Weights of a small transformer language model.
Size: width 320, vocabulary 32000.
Architecture: RMSNorm before each block, no biases in attention or MLP, tied embeddings.
MLP neurons of a small language model. Each row is named by its layer, matrix (down: output weights) and neuron, and shows model dimensions 48-239. Each number is 128 + 32 x the weight over its row's rms, rounded and kept within 0 to 255. Numbers have three digits each. A neuron's up and down rows have the sign that makes its largest values positive.
After each neuron's rows, "raises" lists the tokens whose logits its output raises most directly, leaving later layers aside.

L12.down388:120091067168103130123101101176143136117138085160102128145109142137149134137074131103138177086141186190133086162132109184112197107125145113091145097133125144160105143108143073138137146124174131138157064185104172125074178146061124129141094180186096086153170098117125168088099111129139100132133159148128118073168106152084081162138132145142176118135191134188087142126097168125130150162073140201171130185037195113080121178142093066161190085145144176123109127133126164145131149142173165138120102104118153093035169146101132154185134113083125118175093091098101144151174107153149092134
raises: "'", "’", "yl", "ty", " 90'"

L5.down418:139150133087126131119117191171088139127109079141099166080143162149117149107149136123106175074137152133104055101158143149150127107176164204111142119112122120133127145121131130128125135136174099154078148146143098145184174223171127180089075121122115131132102122141162142112130047182088069107158139135103185131106093123108097119150040090123175110099178135135138095170146112141104055144163100115096147144120121150137138112137115122057140147122152163146166123129103121120102174167083161132128094178074122138116130134156174034095146112173069134140176134191109103154090111124108183111
raises: "s", ".", "ing", "+", "um"

L12.down391:097101129160170074110124166084134087150127125144181148126135111166150122172120117114168148108173084134150078188124160167182062120141190130103086151117096123108169155211130104115154154086170139123176082154141112152136136156114134125156129169142077174175163148099138142140135115104159098185197103100095116138172091152221085118142141186115168158149127111138120084100195117162168154093153132115185111174133195087123123122149162124107113099159076138138129123115046078135171146103078116094089083111130121140089129143128145208108135083043125112104049212084130125099179132151167121072
raises: "non", "nis", "fri", "kle", "tta"

L13.down342:141122131126151140136070160131110067151147165129156178143119066151115183184083030116130071179069126080116103137109132084122166100149176090065086104152164109142094176132198127111072054107081190082148135140116151061083141184139148152130086145094113101107122115151177103144124126160135121128099124152132153136128131127093114115119108111135108072162126145105091094102147183098138107125122123140131138149122041113130151092095125144094157173077099131115114094143168122160163094110138204193083101100139140140136110103145121246130141159111147177171147142102142091164122182126153116108
raises: "ating", "ate", "ised", "ated", "ates"

L13.down16:086095118144172138160176105147117149100245143090144136170123158108115125132181122207159107175142099108140111133122138108115146134108135090173105148184113153067102141133124114100146144127125120139108120083150102125066190165137131110194116130151109158172116119107124186204080048116064162052099143104094152129103137089124110126133095132143107176076126102125181119115115155141134143143113124095168136119152170147054114111092086106131110147112116127144150136132168101138146190107143143112136071095164151192116108174118082065127121145107130112099124072074076115130126165147152187112
raises: "ise", "is", "ize", "izing", "ised"

L2.down278:099107093113105150074136125130161113069128130102091091127132101133112134104124140100195054123174108186145151058185138117142112154090148159162153156157090154165120097127113101092038122105133108109061110106098190130106151058112142092079105160140146086147098138106128092127052074134103098107116131099090148129171107099200090117147135145091134131136086162189116097097134090116112106105084091150080134154159133138165122128102166093078132128094178057155102112096103132133112132123113129132117084177123103138084150069139095133137092163110120129135122105146155181114133088175043107152
raises: " www", "://", " Kannada", " whom", " Succeed"

L9.down136:149106123133142177138117122173140122102137121104144179164121242051132130133171097085131151127123141160137117126141148091122124118141112111087110056171099179163159104104085155085110084083115117124166131147136124126119054156160144139122108129164167114105081168090170073134117137145084133115082153142129112123066111172120166103109127134164205105109135199170134126173178124088078116122100095105166145084169158126088140117210144135163138092132202130107107120158164098134092091125133091183085120092088056181129093144189140165116105141143166134109122087149125092173109109169133101146
raises: "ation", "ating", "ations", "ated", "ate"

L12.down293:118124131091122171129093116150104146140092158123123105187135227157106136111115158110070114103123170200080172077151076095119161088103116115108133165151160095160110024156155126138148078121126069110182175145118207209116101106105153031115161137184136161146125076130132106191151143090125075144170193158127118136148103100118113130132162124148125080129141112139153147120136150173136171114164168139139166186118119148149107079110116091141121126163111113118191152104181099157072126134174133094163128119099049111114174209117126146138188158141128112078139106093131109131120095183161148159
raises: ".34%", ".61%", ".65%", ".35%", ".31%"

L9.down391:134130109132134126159174201169165095126128113156141127113126178131143105111124100144169122146159128058144143135118111137169153160144106119068151091217169172142158143114133143100146162106101120125134196105145151139142192092075122152138205159182106140166196207153139165132147150118127130173127094197093094145133177119155137134146089161128186152161128174158142152122065108146114150096126147144143100139134140168132134145169105140101194193128121138068128074172108134094132173162126124145070083112147097174130142105139160085110131154086124081172126083104132132144042143168182131165
raises: "ised", "izing", "ized", "ise", "ization"

L11.down394:082099121183065071040150137096130180103111157069132165131104114095110123161145127108162159176120148148040128062128131116141106133154134129092108117193159129130108100164124089120105044116140148082156122125104150156139150125092115144113132093124139133213148190110096109082130179124116143170151134187119093146107152079101132130095072164116157120115113102115084084127069098130117136147140105108141106098114143183146100144075151127142111102172135159120105141149099103180077112167061066136103108128109143129160136185086107171181148078083158093120117132095125128129145065116122123099
raises: "ity", "'", "jur", "\"", "ned"

L8.down308:199080102109094143099107116112149143180106111100144138037086152146105052135088090127123135081093115218096091154097110138162126121133137079087133135121177136183131083071139055098076128163114185146112114134162125115063137113116194119198137136180172155131106174114092207125119137035117191127128166123116056119139113123133071144122142077125152118138130125107142105105147108110149123158120138112141115122109108152146147147118128131143126100188170131153103195102109159180130172108134075126110132151167087142200151137108187015066108160086159141148105143155154107158117096126143127154
raises: "'", " (", ";", "\n", "."

L13.down359:151128119123163113160123130097197115134150116065118103131078185129066135099077107087079144180166145143139110110125143157175114152104116169073179104137123131124129078072135142087113078112126168151163082105115113118143109159090106103136105148157053149146148180118140174100105138114149144096152105136139132116131129143118105120097121110140161188107174128073172111090119120069148127195128105152089112154152177200196192189157128103087158142150141156168079170212091137144135111170163088074152116167146119124176131113103037130173141121108091125128181106110091136136156171158154111183
raises: " began", " includes", " emerged", " exists", " did"

L10.down376:096154099115114147139133118161128042155116109141105193148122092135104105194193118149124103181131115167135104153159091118031190132148123085108087092130112155167101170172141114135094130086169141106144164137176171088139166091143178182110140128067093145126139088104109081154193139158076117102155110169125125130182142129093117082133073092136088133140149142060150093063081132075112133146101046130122194110116137087127160076083105062113067070149100142150160093085102106163118152167056123145112137153176145086152117131137109116089187169158144128085119122149118134099111110107142117165
raises: " to", " towards", " itself", " otherwise", " back"

L12.down373:143129154084144143119104171174160155087207136119117100055152107151220119159134183117145150159081176134110133103167145098111128132136128143096123187097158133135137050104111142109117104119181108116131157153027130096153133077131161176174109128134094134145179156113146121144109129058188107098106150180117173074091122179094103076118171115147098113150162142050138136161046123146062109107092111158150137163114128144112139178126131124179131089142116130089152156101179091192113097182122134132170120167143157092148097103119128077121111148100110142153062126138177113099098101143113136078
raises: "'", "’", " just", " don", " figure"

L5.down266:148176183134161152119135108152103148104136077139170133163124161135120132110103094166138095156094107121172139170121170136157127117093202150066205105116164186105129142098138137083092092098129188183111116091112191122121153150142169176144112142070121123191131162148118136199140085137124135111125086186135153103108162132152143177152161106120181115137173113040103090122118155169114089098107153123145085161089074197091098114098164149120202114066127100125134163128106094103115118160105125178182128090119105109113146119146165090092156113186145144167123178173138076145160134189151152096
raises: "s", "a", "o", "ian", "y"

L13.down94:154138131133172149081101126097165098158172139082095169137129117084141139119143147098184164135152210168095118175122139106149108139094148117132142178121088137131135126131201124146160181148095154157153142136140133124077133169138149147121134137165094109182127103122158103097158114121141191182143125194110124176132137138145134162102089134140175092094055159149139097120194131117149144149132090144172171144102106181100096099096094192155147103122195077156083159128158098130170188162160141094119109132128153196118207093084111097115112111090146128102124112156061117150096140131139142208
raises: "tive", "ted", "tur", "ates", "ts"